python train.py --num_hidden_layers=18 --hidden_size=512 --num_attention_heads=4 --num_key_value_heads=4 --head_dim=128 --intermediate_size=2048 --vocab_size=13324 --hidden_act="gelu" --norm="layernorm" --norm_place="pre" --norm_eps=1e-05 --positions="rope" --rope_theta=27800.0 --rope_fraction=0.25 --qk_norm=false --attn_scale=0.0884 --bias="all" --tie_word_embeddings=false --parallel_block=true --init="trunc" --init_std_qkv=0.0227 --init_std_o=0.00378 --init_std_up=0.0227 --init_std_down=0.00189 --init_out_by_depth=true --optimizer="adamw" --learning_rate=0.00108 --lr_mult_qkv=0.7 --beta1=0.9 --beta2=0.98 --lr_head=0.00634 --max_grad_norm=0.5 --warmup_steps=230 --schedule="wsd" --decay_fraction=1.0 --decay_shape="linear" --final_lr_fraction=0.0 --batch_tokens=131072 --max_seq_len=512 --doc_mask=true --train_tokens=508000000 --max_steps=3876 --dataset="wikipedia_en"
MLP neurons of a small language model. Each row is named by its layer, matrix (down: output weights) and neuron, and shows model dimensions 16-271. Each number is 128 + 24 x the weight over its row's rms, rounded and kept within 0 to 255. Numbers have three digits each.
Before each neuron's rows, "raises" lists the tokens whose logits its output raises most directly, leaving later layers aside.

raises: "u", "en", "uct", "isc", "ie"
L15.down137:110125149159118111139141124101132131099105126125181118135150136147105141119111158156117065141091153112134132120135143104141120146099128104162146108157101104112188076160151177143114112156126110145132138092130142106165101136169131154130107127151144165122153115111131135095112114119140142138132103139130151082137071166165152090104128115091136106102077136102145168161187139088133129135155139082111136138080105148173116171133148146146151141109136116103087129166128111118156170135124129148174093154111153146104121103115109095112177123133127143124159131157141123141136136113133131117126172189135125118128139137132098121147125085067127134135144125184150134105158117171099158107167134070108181120117146130134078106115141122135147138126118110089131126129115077134134142123182134

raises: " to", " into", " on", " for", " upon"
L15.down1126:123127146129112087144122086114112140098116161092164143087139148030121155128138128084119121157130141121145093166130165152097110139143126130118122164136098150115113124109124101153117060128118151163113119108155166107119153110117110120127116106148098180133164136103135145172153117158083094151111197138110110146144085114164125116163119140110121134115122119155153149199135132137159137132129152122127139123075123130113114125076140141148117160132140079129124154112119142166102166134149154136117144147138126148169109157170126113121157137115141129107113154146133157121131109135099082132160122125130133075129137147167143144118139142057132113142107156100155169123126131151122132139167127114086150104131109119130121158125163121087101128140130115155143128115139171141091138136110146

raises: " (", ";", ".\n\n", ",", "\n\n"
L8.down325:148101135133133129129144114115114130147180127109130108115107138095122178156150110134108100093170163108159129147107074134104157137107172091177123153141129102123135167136072102143098143110139101110088145120147133154141130111137105155114131143143180128120118087068133117113132164136096082104116166133146180142118134107126129108128110090135086137131111142102122153150135110120089088149133101074167144106143115119121092118117151097153156113095149142108169136156138109085122083104153155104137151150085151154089119131123111125089160119086145135130093115089110152132136109138128184130155137104092168116160116114072140122138098129172107134112101108170152133108139114076100117143138124136102107087075159098091135155136152153118116142141145164149130149095139155129152106172136158

raises: "0", "6", "5", ".", "10"
L8.down1215:126103156140131112154139126112102110110126105149128116174137158120117131119122145119149124139116136093129150133153138115130122112137161181132122152127129129138135130126143114127117131091134152112130133135176151095125118101092120137118124143140123119163155120125127143148140129097094110077138158121125097118125113114116101093106160099163127125104151144134128159107158108156158116116132126120156113099148125110137146109147153082149116104182125150135156144109088128117130115127150103122103135130125153139129107125171135091103099143120160150126140103127080133101110118136134111165131115112130085137160076161164105105134145162174128133115093113127078135140119104100098126075114147094174163134129169098126113133125138090163086134117161142160100124097153124122133119139114120

raises: " to", "s", " |", ".", " ("
L15.down1272:119090102170119123138155111107108120118110121156105193150111115184122082183135142146152120120149142083143123091161091134111150134190130144115146169139098131097117131123122102138131137103138124108111187132136107075154145108133156113128123160152154088140134105114121138161137110108101165164158142129106142169128146147084122099137148154137124164123147126138131178138170118149110120122155147101114103118129134137109120106126137115092134136108092134100153112119140127167154109083144170131131169149101134106169143136093111131098127154057116126143153119165124133154104116107126117140155106156114088112159104084138127107109177179145161147123077085081125135119140118075115097106125108101138165124122175182133129143172132110148079107137105138165160128135146119117135110168100094

raises: ",", "in", " (", " was", ";"
L8.down488:148088108192131138145156118137122105107167127119166136147137100092150112131150132152117152104136088133147134130103129111137138123134132167135155137144132097122157152084110096090121166161166137149119124130144119143164078131133106133113109218139179163090155106109155095189104178139149154153119124151129154101083124149181142090152138130073103133128126150093117156116139151134149100116126105157131099172118145125089120116134142194161141183163100114099138124155093053090128098133124120153185162165140144124120112153116108088099113120125119163124105122111094113140135138115146132156143100111085133143145106111123107146104126159112147170118124137145139150121128073113131145122165125094132156130124180152110188139148147129150121167120120133106100130093093137120149109158079118

raises: " and", " from", " or", " who", ","
L15.down1975:068122109150136120095120138111132075100105126142218126143104111078118108157179116124117124126154131118153112068132057132120118130175126151135166107126124104120138206128137149115149085143113152161162163137151125125147158125143113117107117064139154129133150163100146171168131140150098130122166113134115099115132169103089180128159113117157126166120140138156145138156138105146116100146152105170131120141099146147082081115109170142123118163106106117084118089123117131139172121122147113108148134165128130116162140135168119094121166112104164146146082152141142151113122088133181107139137070109144154125148094137130112102113127140099143107124136139126101112153130135121095136124109135081166118124057144111139118136150107138159100164197150131105128150129134112078139074148111114

raises: " in", " at", " and", " near", " shortly"
L15.down225:111122133136163104107158114158144124103104154109116109125123117207117146086092108148101113113134145127127138117109048143132129142147120156131135138148093136147151213119122129125108137089167140171097098128188118121160108128171144113162146104101092118111060148136101113116139117122133145154169116127140161161127199125173118117170131113146115135136144201066082139156136151108168085131111145108129122140152140137102093167138130192113137151113123101159134134115127134126120104119105121125144184126117149154109148142147140145133098131143126150099119136124143116131111122139135128104133113141163098124161130110106147143126102136125131174059145120100144158120069073102103158121105123079150143091079125134133116156134087130102076120122111136130173115114121116128127077120138107

raises: ".\n", ".;", ";\n", ";\n\n", ",\n"
L15.down1531:090107103097116151092118155143139112127101091112154139129130146118117127137158127156111110078174119099128143112130107112085154159171123125100156118145120132117109173097131135143140124143095088159091155110130073109097186110130104146178136113137141145100082130111145120143128203138133119135131107133090097123110118123139114129079138135110125124155182172103120134193102086107126122111132139078125174131139158078116157130131066144116111117095121095103131098145103130103137119086147113127165136146163126165117132161097174118113135107129103123124142143138127093116083098174118154141173104105093111108157104123131115130152152155091099165102120105102098156179115105137113146140110130135167142104120139159126104158158075142153138123121142144110150113144118154110125111140111155

raises: ";", ",", "),", ");", ")"
L15.down844:151102142131163144097141092106105092119151135161141124149100152092111112203066169120167131146171124107143113118169134121140128136118151180113160127079114153119142154107122112107138137131095094126131104182129121120152127159132089093129114138137127128182124174105128125123141111144137115126137115142132064150116127151135128143087126116158157104101136161085095119150130209152116128125129123137111110143131164129100131142052131091159106156146115135135143193100087134178124079114148096128124115200100133116130149172132152111143084119117119093118135121144118145102087149127129133098136113105097080113143132151172138132131143124144131113128150170107088111087117140133198152103131131154155141135128124145110117110119130114179137112121128112145128137104128107099119116102132139

raises: " on", "ors", "ple", "ge", "ents"
L15.down1760:107095099134148103119109136111110138144118152072162107105154135047130123103150085122102115091157121121140075118121121114110115140125126124063146121148103120148134093082131119164144079101122113190084146078186186103109099117152108155118134125118152096113136158132166096131132139130116148167138142155130102113166122153123149149121140059126102113112133109135089151105131100184135136159112152107122132183130100159171140110124109155116117127085109152100154138118134154127098104105155126139132139167160107157136153157127072148122113139110150132074121155121139092135143133160131144128124106146118147128122134142100140141154140171113144078099106123093124137136106130108124137118076122120182135157103104097146131112149125151103130170170151125110106156126153127134128080112129105

raises: "6", "18", "66", "65", "7"
L15.down1754:139130178183138120102084110122154075124127135156125111116127155190144129148150155121149103116099149135146133115121175122169146143101171140124167118114107125098134075086132127123152178128127103135115143115093133130126082143145137123136109090111118125175186115116128142131152145125130114123130148154169121120138064129119153128143106153179143119032081098122091123029188168107145177137102145115152071105113141148157117132103181125119143108136128128134145127132136117117102157151120160138137144113099122094106158160093111127116136125102138101137147129134143122156150093151094072150184145105140080119139082115128105140139144148194121119213126145118160154135120140123138153050138130068128103132155123138123082134076148135128137141121138120126104132093133089131106162148145139

raises: " the", " his", " America", " him", " them"
L8.down1504:110084089123126114143171142084111124116112134093068148111161161168136146118143118148109150114165170124110091190152158145097102140122141110139107103135109152131103173174119127108091059138146123103089117136131123145118134133142168129124121094150133101165154117118087103123150159133112168103112140070161127149119085146154149068131094137126123168077126142153120152102147127124141126161135162105139146105124151132138129163111127149099110102145113162158142167136158124138128154084108113179140157160172125110114137158130135129116158089131098138138076151136176127132146126110133171143122065143146119152122117114138117110113181131056139130107114123158140106121138123148110095182134141087138118136125138119137133144133155111121066078120148147150116120138115100171100114117087129

raises: " in", " and", " on", " for", " as"
L15.down1451:108138148173143108084101137104133124076105098101000143119112130212107153129083131139152111108147145100184143085135085155139112111144128157123125171180121139123131162116138139126163117112114143170115086100140163111127115123116100165113116129101122112089111148156111131148128112118117141135132144162147138127110166154112118099136132107153141143163081153132131152078148094109166096110161111119109134101138140122126136116124112135131109138144107115130091102139126128106145107086157134103185156128136100118141153174090155114131123112146104147152104169129099134142106103144146107132136111150130093118110119176124136130154111171159104175081117128140140128124125119140168089114092138118164172131116131108132094146142130134129158096131153134172116101112110150128115120147111117

raises: " the", " its", " these", " them", " it"
L15.down1115:114155117145140157123140117115171143122142170155128117114111139131133168138137108114119120149161161113130149186099034137150124132166163129060118118114103124140115162153140090134127082149134168142119121116144157128133117145159112132132114127119130099098152151138094097135135152130141173142097150131100116126130171135132118131118112154111092134112106091162151097139086134140133060136117105161130141118109117116153120099103133120122137101090138151139132127093117121116131148098144134125147118129137148150142114137150162113107122101145132079161141079090115143114159106119128148156154118114142106121149103160157165164092132159142112132099155104159121095116105174124125137138142103073105074124081111146121164150080135132143179173167104100127131149117079115157115079124176124

raises: " |\n", " |", ",", ".", " |\n\n"
L15.down1379:132156108135150147122125142126127141117175110155109132131122119138129147115127154125150109079131076127150150135140074099099126082126149099128115155141142141122105171133132104101158148104125109155124123122092097152134145141106105170164087106122154158147180114167178057129125122143131077079074108127137114084086148140122087129111105135136136135092143140138099114118123157130120124165109140149120183157130166148148139122121124113144117179145118136157118148143096136189133141125129086131173127124113146103117130129120153140121148129156113134158174138102125139154134129121157100136116102100131093112144138141131119136135113103150104109161141147118109062158111121145163128070137126129117138163134152107080136144128140113088153112094129130120149125032165109145177119143093191

raises: " and", " &", " in", ",", "."
L15.down968:147126122116130135105106139110101100098128162134172148151127189116129104112167109122082106092148109079129113124138110128116150093156133166149158123109104130079130147117116134106196118105117139154087111114139127159159131116143135110110121112111161172108141150099155136151129163114130104143159126136149133134154162080126130137122089126132118149141119113099130166122132098114114123145113148112143138159143144106100096127091154140122130154081123111122137149096098135105149131134147140102171131131129149127133077168125139098109101115060133136170096150098120135113119113143082133145166105172123111112163116087106134093132127091118095138105144105157109124131112120109147177124121164127125186126098110121154097144166130129139113110146131083119090134135150116132136105167108133

raises: " them", " him", " its", " another", " their"
L8.down1700:101111094134100120159144109105166173116119182170055098113177146113101163110140120091132133169140149118109169150113086130108114115154131102120123120116090143149107180093117103126144053116145124116118119139110134145113153109136132148130103087124127125155156184134107106147133145123102118104114151120142173120110115117117156128104097128103120119103128080183112137117097079112118110141098103111133136120110134128118132155110137139123119124137112166153162112121137123132099145087139106148144093149147111160115110128110092121113099120119136162144126154143140198124160110131112096157156080117155107148155115149108164125096110136094134093107112121116133149124129116121082119158076130152113105107116137129138135171125154140108119100096131100181135148150136100135086105140148148

raises: "',", "6", ",", "0", " "
L15.down249:140108119117135122133137124124140101143137086123182166128147118233116150130133121167137118136127151089149152096110147135105136159126165156138173134096120080121165116106147119118174241096152150149123155153143131135121127143136116114126133123139168133143165125116135147122130131127114126159136140132111145121138082122105148108136123144105150123109143124120098168037242130139075129101100123147162105131120135132125152133115160118135121126111107161115112145124121136100128135122154137100111158160129156155086135119134111092145129126142110096131093131122125137118121110112132096119126128094160124123171123113125121151111098150212082122182149132132082095125127150129085123057119137108137139102149143119126121133090126149129083114137102119130122117120134112100121138105092162

raises: " ", " of", " about", "44", "0"
L15.down434:115083104144131109108137102142146098122134116144088150091106159069105168114156144136175110143154125072165151090098129105103150141157139140109171111138146113175144101116125145128184119123139154170122115139146131172159120130132135178128128141149136103124131119163097128168071108147092126129160112137136109124130082107137121074117096068156135145116106081157134149130100155129123114148132128120136156138089126151126148109126116140170144178104120142149137133139152102138126104141144143132160138131129148130136167150115125130110160084125127093124115112120138200115108104148154098095119105114126110138137105122126134111127141123139066140134112075101110145117158139116128125117153124138132137141131157112108145126163097167152122144108139152125195098114139109172116135088103172

raises: "ist", "ista", "ism", "or", "ized"
L15.down751:147115127113082092138120156151148145108114136081236134124107123051122127191128142119068132103154142116131120133114134120121100136149114102173116096107133157162091105106132159101116127125159139145117151148140119142138137141087132118117138124151133177168125185136122141139107120089126113107143152149133129123118061128125075159151165084121134103085129141149136100185153176154129108123102107107094101148129136121147179124116134146152148133172154158169146179162110148137140140110148134120109135142128171117105188128137130127128130172128170092137134106158128131107143128168171124106155099091105147151139185157107127132089120131104093156105082126094116132114153130159145134109120124150172127106111130091142183126122109154147129099131122070138150113139153119128137124132167128

raises: " (", " of", "in", " ", " or"
L15.down803:182127101141137145108100138114114089107170095126138148087147137016142133151106078124130145117161091112161098147130142143152095126120108102111125093129107126143178134107144080099131152125117146146140126098136133120130138136156074149063130142152119133138106109119083121179076139150114146171113118124112140122137128145147145100091145092124138123127116105099121132191126143141123134147148133133104151137131125123134126114120123124144163142103120098168150125139120136129117151121149149169131133096105130140135164148127137093086117131146092099136140129111087109145089112092152116131131132163101103139184138129154117121100161141127145138119123124173136180137126160126113149141106151086107152155124178125080140139142100168124073136114101127106107081098097124157139115169132161

raises: " the", " it", " them", " to", " these"
L8.down648:112087103169100069144149126121152153091153156132015134116139155092132164110133152118115143130113118109106134161096090146075094138157110143089092121149092129143140183127136106102151069114103167113092144144100149145133112106114146158122113117114140113152146168098110107150147155111074151093090142107115114143124089100127117141150097111101082124112120087173086137080137098179092112178109109112131131127147083143097140125149115137123128167092135145128141120119103134113138124088147115157117110158167149105128122169147106113129138106147116151167096151132109188147139122159143110172143080083155096148173143120105144119088147133100137133150130155106141091128124134152101159132117110118162127106130117105152098186089192107111127105125124137132115122120127105107127107133100145

raises: " into", "ed", " to", " by", " toward"
L15.down1050:099137089123125132144113178108170129151128159138186159125122112000118133133133155104137112176132152132130124127091179164105130167089131130151123149183113146123105091136136136143127089110145189149071159142133129142130130088167094141103059160156138165119124128166137124152117159122094114132128169144094111131147045135136143127120086146146140138108088139153120116222138120131156134122114149135117084111133144163170100113114148126103083157127116115107133098096090103110130147122154100153135133162116107147149150121164138108127147141093129126135117153099122146124125123141076115128153085127071134107130131133166133135149153131095126127109111144156173127151132132134108118141144110123150168138130113132135136147137147128133108088139147089141122113106117117099152134125119104

raises: "3", "8", "4", "9", "6"
L15.down1123:074108124148148110112109122084137137131135119102220154131125094012119155088116131096142127094129177116208124082111168126096112108117139149132133107140145109125108120109174125120109176112171143142116150139147165107063101132129109084133119180119129157145116117155094148074129167123142141126128140090144160101160073107125136106115115118121146139107131130141104141191102113164129119123118120146157120107123112131128117083119127120138094166128099168135124176133110112135136147120109138158114163135125148136128155136089107075146167114122112134127080101122136113143122124125128134126139108110142147142106131149108104144163141160147088131114174121121105107094152109128119145127095105093142097139143130089131116133110146136130132102140110140130136095125100108104127157091139135

raises: "6", "2", "8", "9", "0"
L15.down651:152115128131161121059108129114141112084134105154197126082130132064127137109131141103177108136138178095133159109109152094129096102083158084149161146177090100149155114124124118145125135118137147156117129135136206128154146148122156140108145145130120076152163068141140128125136138105131143171124125118150147141098059126147107104144160121128129153082117113120146132123129119144123137115124116145157129103143150113118138069163133115154142144146128104189146146136128160086151163163161156151099138144132094120119117140101101112133168127128136131116140109101158116123119103087110127128150139142176091135149121106114100141127157106180135106186156107110128095138110158108152139100109115104073127142141156112110073163119114135131144093091071113095140100124138152068116137099095160

raises: "20", " |", " |\n", "19", "97"
L15.down897:165147145098142118127141119107127075121132135145091096120112114150126149125147171149150126131153075112114129157136208171130095121112118120109150132112083139103115133168120154189117175114100144141166123096103150121116082098149139154151129145121125127110145140138142107110115117160124125099087131125148152122131083150196123154102106113118113136063127117117130145035203117128138143153146148144130121127102141134117109145150138102085138146113172121129174160113113127103143107074130113109145134100161148118121106172090141130126114097110148138147103142139143095162100141132126103135142111152160077147116098129173117119118141116178133099206111126120111104134151113107139145026113115117104157123142118125091119151141152133127115135125125145114140130129136143121137092152102112

raises: "th", " |\n", ".", "°", "95"
L15.down422:125128143122124140136119129108167114117157107131141128145109139245123146120122131141152143133140145111109140131136136120123118125127132148142145131126114130112112129148141129119112255137122118126133150131133136136114109113108139136150133131110132105131186103120110109140131141112128116107118148137136103150120074110119137128139120120121107137110132131125134149000255139128111111114130116147140155127128125158119131137120135102093149129145124146123119125095118139110117104117140142126129157127109141103113111144111125128134129107144136147148121128103142128125119137126115122117132119097183084139126121120136116123106133118255107111182136144137119101141122132109119151009108136101128137104124131113119126146130138135137136091132139137116126124100143138103097113120128141

raises: "D", "G", "T", "La", "O"
L15.down1113:103107129110109097160155158163138109124127138124022159116157183164124124151146118111120135083152123109128118115146129147097136113128122143152162140093128131111167143136143124126145115128153118120111086146125125109136117235132103117120117127105192088143098136114139131141093139137179144121100154112126168137112093151109131138132127112134120135155127135127117183000121150102124122118130124097121134130161107145110130153097095140142152112105122169148102109161147115103180125125094140124134144203136136170147117143176142124127144109148083137199068082139158127126108086109129143133135088121113096143183123191109142126109121112093123178207099131129118104134146137158157082123124131100134127130164141101115130142140110149161135116131132105169122106153119135127115125104134139

raises: "7", "9", "6", "3", "8"
L15.down1953:122160152175129109116140117120121098120148116147170130071109133093121140100144143128151107114121133150122126140103195127139073122071133118098127146148098118108150121133099123140114162125124111119113130125143146142107104142121107127142082157115133141112188116123137135157138155110093119147133172138152166118108127115133097136151120134076152143073098124113108118108168077165142115119094103156171131138110117130113173142146109144136075099141120166116128127109109148142155131110127124151140147160120115120149144149087137154125127121137102135151125112150132125167102103121085127149171122126163128142128144118098121158156148130111135117188121093126154128150130114137163109109127197127115093146153142156101125153154127133153109140110116144120092133128100097169117108135103118

raises: " them", " him", " the", " these", "ced"
L8.down1349:120111137141113134169147113104153165109134159147086091145151133168092129154135128129123146183139149110123144133140117113104138113163107112138170148129083091143129131129086101125141092172166130109130120176114158131148125075145107131092125127151105107125144171109103126145171122124142078163095153113128117131101151164133105167112144136152095141132121132204123124107133077111103092153078137157154139086106131132140177116109131102164120137150148162138138158108144097146098150108150121135131146145133132161137109131136123128108145100111143119131158129132125156101138108129137159137123086143181128153140127152136089129080161138108114072091109074169119134105089113103149126171136173131132116129080119119130147125157151095134124083087142121142118100153107138111092124122147104

raises: ".;", ");", ";", ";\n", ");\n\n"
L15.down1260:142104115113137150172136098119119133119133107139166131134064146153133132137139127121141112114097154145130139089119072112119165110145149154168149135128151111108101155110083112121118144164066114143106088148088112134127133086166131062143123125106114148108092118134112130187085112141178120125132124134140149158125104107136167147119109139159119105118121158124141128183151132149109097122125140097095156119107073131111147169138141181104142132106109119130155148159117118138174107095078102136135139075175100150094124168164130125157099104163129125134118100102115126125140163123096099102141109140118102133160124119116110079155135139120095130127116115139140176177157139119115133147142129126089113082086181125116119132162125083147157096133105140141135132127082117156117104117124153

raises: " |\n", " |", " |\n\n", "z", "ior"
L15.down1561:122143126122113106156137073118119107141142139154123122123087147163158103100123153129143165124114110096151130077109168093105119181121154098145145147135159130116118103164152084132123113095059109142142127117121106144160163120123110168102088156143171217135165123146174098143110125113094126156134144116151107086105046104127101131112148118093094150138146102102139115093143092093111151104127159212138115085071143143145138097112137107118135117121143141100146096108108113144100128109137099088172145099105062120129134116120130117129107103143105135129134122139118120133137163129151107143119114121138102146096135135113125134124141129131117121169121084121122107125156121103116123105108105190121160127126148152090147083126138119134136128140149140121099115104111131157172149133117143

raises: "20", "19", "08", "18", "17"
L15.down650:106150139091109164137160116165069154159128150099098077121160156108143146149152156105145142145159145145101135154092158107112111118141121105116126154105131177095121131133097159117153146143109111095109132115113141114116078161101102152105136132176121121119152130143086092162172146113136139096120135160121147143108106151172064145118127157084105138138103128116120122099140141137118116120136072119110130146133145141153090136144142106109148130112140105119139145081136138132108138101083109144107091093156152116114107136108161152106145133125147126134090105106142138109150119130120174115156130136127106124135104139136176120119124123164133128162094145137115113101162124120145181115172109175056107127136150187128145101173134145139118099132138126131163104124132156170130098133145100

raises: "0", "5", "34", "31", "59"
L15.down34:141093185131124127144138126131158131152134104155165154119112138219135132136112119128141127141119148111113148123131182110130111120097142135159135131132105126112129104121140123125119199132146139072141131129122141128128124119128135109142135112108119139112165108131113130130154129105138102124137112153126131131132055133128135141116148118138151082047071130147117145003248143131113148099131112139141134105105135152137140146137135134125111127124124136112139106123142142117128100163143142144116133101123116098097117143099116134146130100140137117127118105140116124113133091114096123119126181108170132134140141113123105131122121151237118126228137115153151131136124138121114191018102134114126121116176094120122138127098142131122137118120086120154121109106127150111146151117125157

raises: "E", "H", "O", "L", "T"
L15.down1684:121138152150108078127116147148068136151157149065000156127092167116133174144137102135115130124123069123151133111147138142109136126141131169132098098120103130095152123195118120160142093122127139147130122100131101127119119193086076142092126123142191107114105119090142148091122128123114105131119112100170136108148124173090167137109118124138123168141120122182138124027128129109126149125107123127123138127120164114128144131089091116146174097081111136135139109143132126153130125112132105136157140136160156117117148122119130083126134095162086174182053124173132127141159103110141172131125098120132134126156114187144129162165134106147105159182128139129112103145171130140163153165150134128141145091152113152114131144116156131114092171148151143160098121112120130145126127147104135

raises: " as", ",", " in", " that", " by"
L15.down97:152110129128111077132158120105157108100139134116090143096158134098143150085158147143086083129130141095100090143080080114135114150170147123125132116147105117092134153138121180137156088094134147198096127145108128118126141145145140161142114167154123159129145138106145107139146168117117156110105159116110141100104139090159093121134119102146097176099100149159091128136096097131145094119105105162159138131145104108052076132116129159105104127151108129121145140129111125090166112082142161130141159169183112134100146172094133129135091127097113136138102114127126134163099131120121106109097098118125114113139155169164191196116090128148109149113113147147141134145153133141169131155129122125127141154100169116102099123156164127135076135108118115132137134139130115134100117119134162

raises: ".", " and", " with", " |", ","
L15.down1001:115109163167135153158176105113164099105122108166174150118159151128090087139145176108133119124147117120150092136136150144123127172108122131113125130144098145132133175114114092105111169121095103139057171116126142113142134127127127121112111134136134111145155162124093088142132128136121096108142129171100171149138167095127131134161115102153113151105108128120135142097198109132099111147111097125114127141122117111144152098124118126125132119115136075105139121134080103135113125142152148127153110170121181153136156183144133078135152119120185151150096120153160135139126136140103108150162112121139125138115121118110164131117140126105117133117074123098159135159134133111112109069188140127120099069114145114162108149139132182128128117116153074159106141094101110132089118132131164

raises: "\n\n", ".\n\n", ".", " of", ".\n"
L15.down1288:133108097150123150134142097108158121115156106151105152099123154077147103131189123098116099115138152122152135149139097069123108136144121120091163132150120123079169131158122133112160143088106096152097177090144158159166114133109086147107094170145127179142074125154159128132109145129110120149163112149134131127155111179126094134101089077105094154125115138131070109146138154100075120140162136141114111154138127104103158106168133152166134136079144101148164089105090140144185101125125154098142187130129160118102147160098102164141132112080131109138083121106129106120104111149144115110154098109125130155163114073137132125098121119122134112145113132153130140172148141114115141102094097142139141117135193135159117137130152147146170122132129138133160165137132152160148103095155123

raises: " the", " to", " a", " an", " into"
L15.down662:063129107119158094129132118094103102145145136125132112085084141174146144141097117094112122160122148124121119118098158131109114096145119166102127059154116136157115115128136119113117091094108104144115128129128154132100140099118094131151141142155115136138089132130101110223176117131096136137148138152166162130120152110102165096111123112115120162102103083121131142149099112120072115133101157136121143143121097132140145146125106093136142173085121156110142122130126167115113117108143124150129142133110144144121118169098127102112129103089081092134120146136122165114113136165126093127157098091149110085148125141132106109126138153142119145112136144153124122136126167091134130186146120126119172151130111124100158118193106091147107148135154122139124159147118114151128131139098135

raises: " it", " his", " them", " its", " the"
L8.down714:113108077102115124161138094071169098136108177126101125119156117078105161106140113047106139156134148106143124127128085111089124139104103103111139138118126138150119167114128116084143080135128113150109153134148136089124150116117147116130112116133117131140144152120125106109153135138095108124117155133138151143089140095143093126096123089118089147109120096171101137128141083110138140121093130108142118132109104103134137151076171120164122092163133153168174141114106114150132135152130106155143076162104123089119137137100106106127100137111133129121120151145117186159140139149148112156144116115146129082104138156113134130115126184106132121095112188126127105101117161150138112136120135096172121139136119138127160156140160138121113137144162101169109145121139144131079119141097170

raises: "0", "3", "2", "4", "5"
L15.down1605:135095145152140099135103125137157134128115113169177163108138146212136151119111139121148110120141149135129156120135172143154133134111147142168145156102127099124117064126114124141134229109132136103140164140140147147113133135117130116127106096114127122125180132114141150117122104109149115133135114155122149138122035132149136111152142146135173083068077120146093164000234131138128142102124127126133112124119134153157124147107162130149089134114097142130137121114137147121127129148125150120112125090128145114109152106117100098145147093140116101129120107118131135099126103118092110138119173135169146119163117119135091123107128116217108128209149109135132135121118157109100175045109129100130121129147105132127121116091129145118104113141112132132121119118118114117129147117131139

raises: "ique", "y", "ance", "ances", "elle"
L15.down1133:142119126124165117158134119091146149139123154131180150095122158038057111123121115097103123135103171142121131176129179117144117134095169107115136135129133141130105123091180100109118095091139122122114109142110134119119112116132130110141140137151146144129114131076118156105159112122089078155140094121130119120157087146138144119143090105133089149166139108154122116131152152137114120102137098115143109122126150138120145111160132145152149085154166104122072120157125155108103150117146088124120099124134183143120115123110125139155151127117161100106093122160110104154104129092137118160151130133140112179115099116150114136123110123143129123140171160158086109118136115136127149155127135113156144127173111145100119118123135127133131096108129148102123103111153100157126128159125110

raises: " |\n", " |", "\n", " (", ","
L15.down164:087123101149144144113143164131099092151183137126054146134084145214113164146097173178110140087177088114144122106141112102177149110149138151152127126097132121125136144178165100136134185108098076137142140108125122090171132153126133137151126125107155137133158127114151111166105163156127116122144096118098116099152092118141120103129109088103112136124162155088117119030196123158108138106137136152127156124119140124140162078145142094146127141108153131169104109124143124154112106142149146107151147126102094093143128116111129099126155130158108137133088123094113141132100155078154125104111138097148147168094130133120104129122064131160110131169133128098089075143144128090149117086124111152101140108134124173112102105150120152131151140142115129129137104123134154134140129125092162

raises: ".", ",", ".C", ";", " ("
L8.down1030:157135140157106154098089173151153123117148123144105151129132173173153154114093153118150135109124117103144124100095119097126135132149123119168128089165121095080153191137100149105139152143136104117124159129139142128115094133113159129080077150119115121132154067168145140120145153101157093099150123138111136141104146132123101101131109173150144145113154112108117096119159136094132141095141105124181112128139139159126128139077127105107121107193130161123135109113103109109176131105153135091096101124103139160128142145133127118122112128112122099144105154134124138106127166136118121166148095114170119118120100103096123081096174109143128109122130131100125159114111046090185107135117116082115146130106149116138131134136152120107102169115158135126122133092136137105146076132093132

raises: " ", ",", " the", " of", " ("
L15.down1305:131108146151126136146146181110117119126153116124070143087121142000120135151102104127142150144115122126168125122151141150066129122126174117127156110089139119154105160141141123127143135127123149167096135146125140118148104135120155130068117122130128161126167122111145115153109126143127133147124113094129117124145207122129124087141141151113132160081132102130072146169148138110099147153110140126153145129114168154122117113111149074150130154144101155141164158135138094122128157096130147134140127137132165159129134121138101066121164113112092142137108108118148154126116123103142146144111059105119125120105158140082094109104109128138105119150125169091094114119131133123149117118133138093124140135167119128126123139157120122119127146131162117142152144131121110115143113112131139

raises: "it", "e", "eg", ":", ","
L15.down1182:123139110117141126104140070107129166139130137113132114137105089042105098110099168138146107107145093132135106104135147125149151141130092121144133164149117112145141118134158076137164099139062120159110136149131132134147158156153134156122143161172137141163148135106163124158130120107116101126170137077141124109126098104106106095103082154104151138122102104161124141146143142140109132158149118079130151129109155133124145140142163130123120106066148136134111108126128122159126110093138102124113123107083127110195113097125161115096131128135163105126091120113126122148083113143151135097147109127171151114120175123152129152104145146117133102150079133125100093134160113129152086123151104121149180119142176131072136115170117119130117152102111110148178110109107139120088141133104125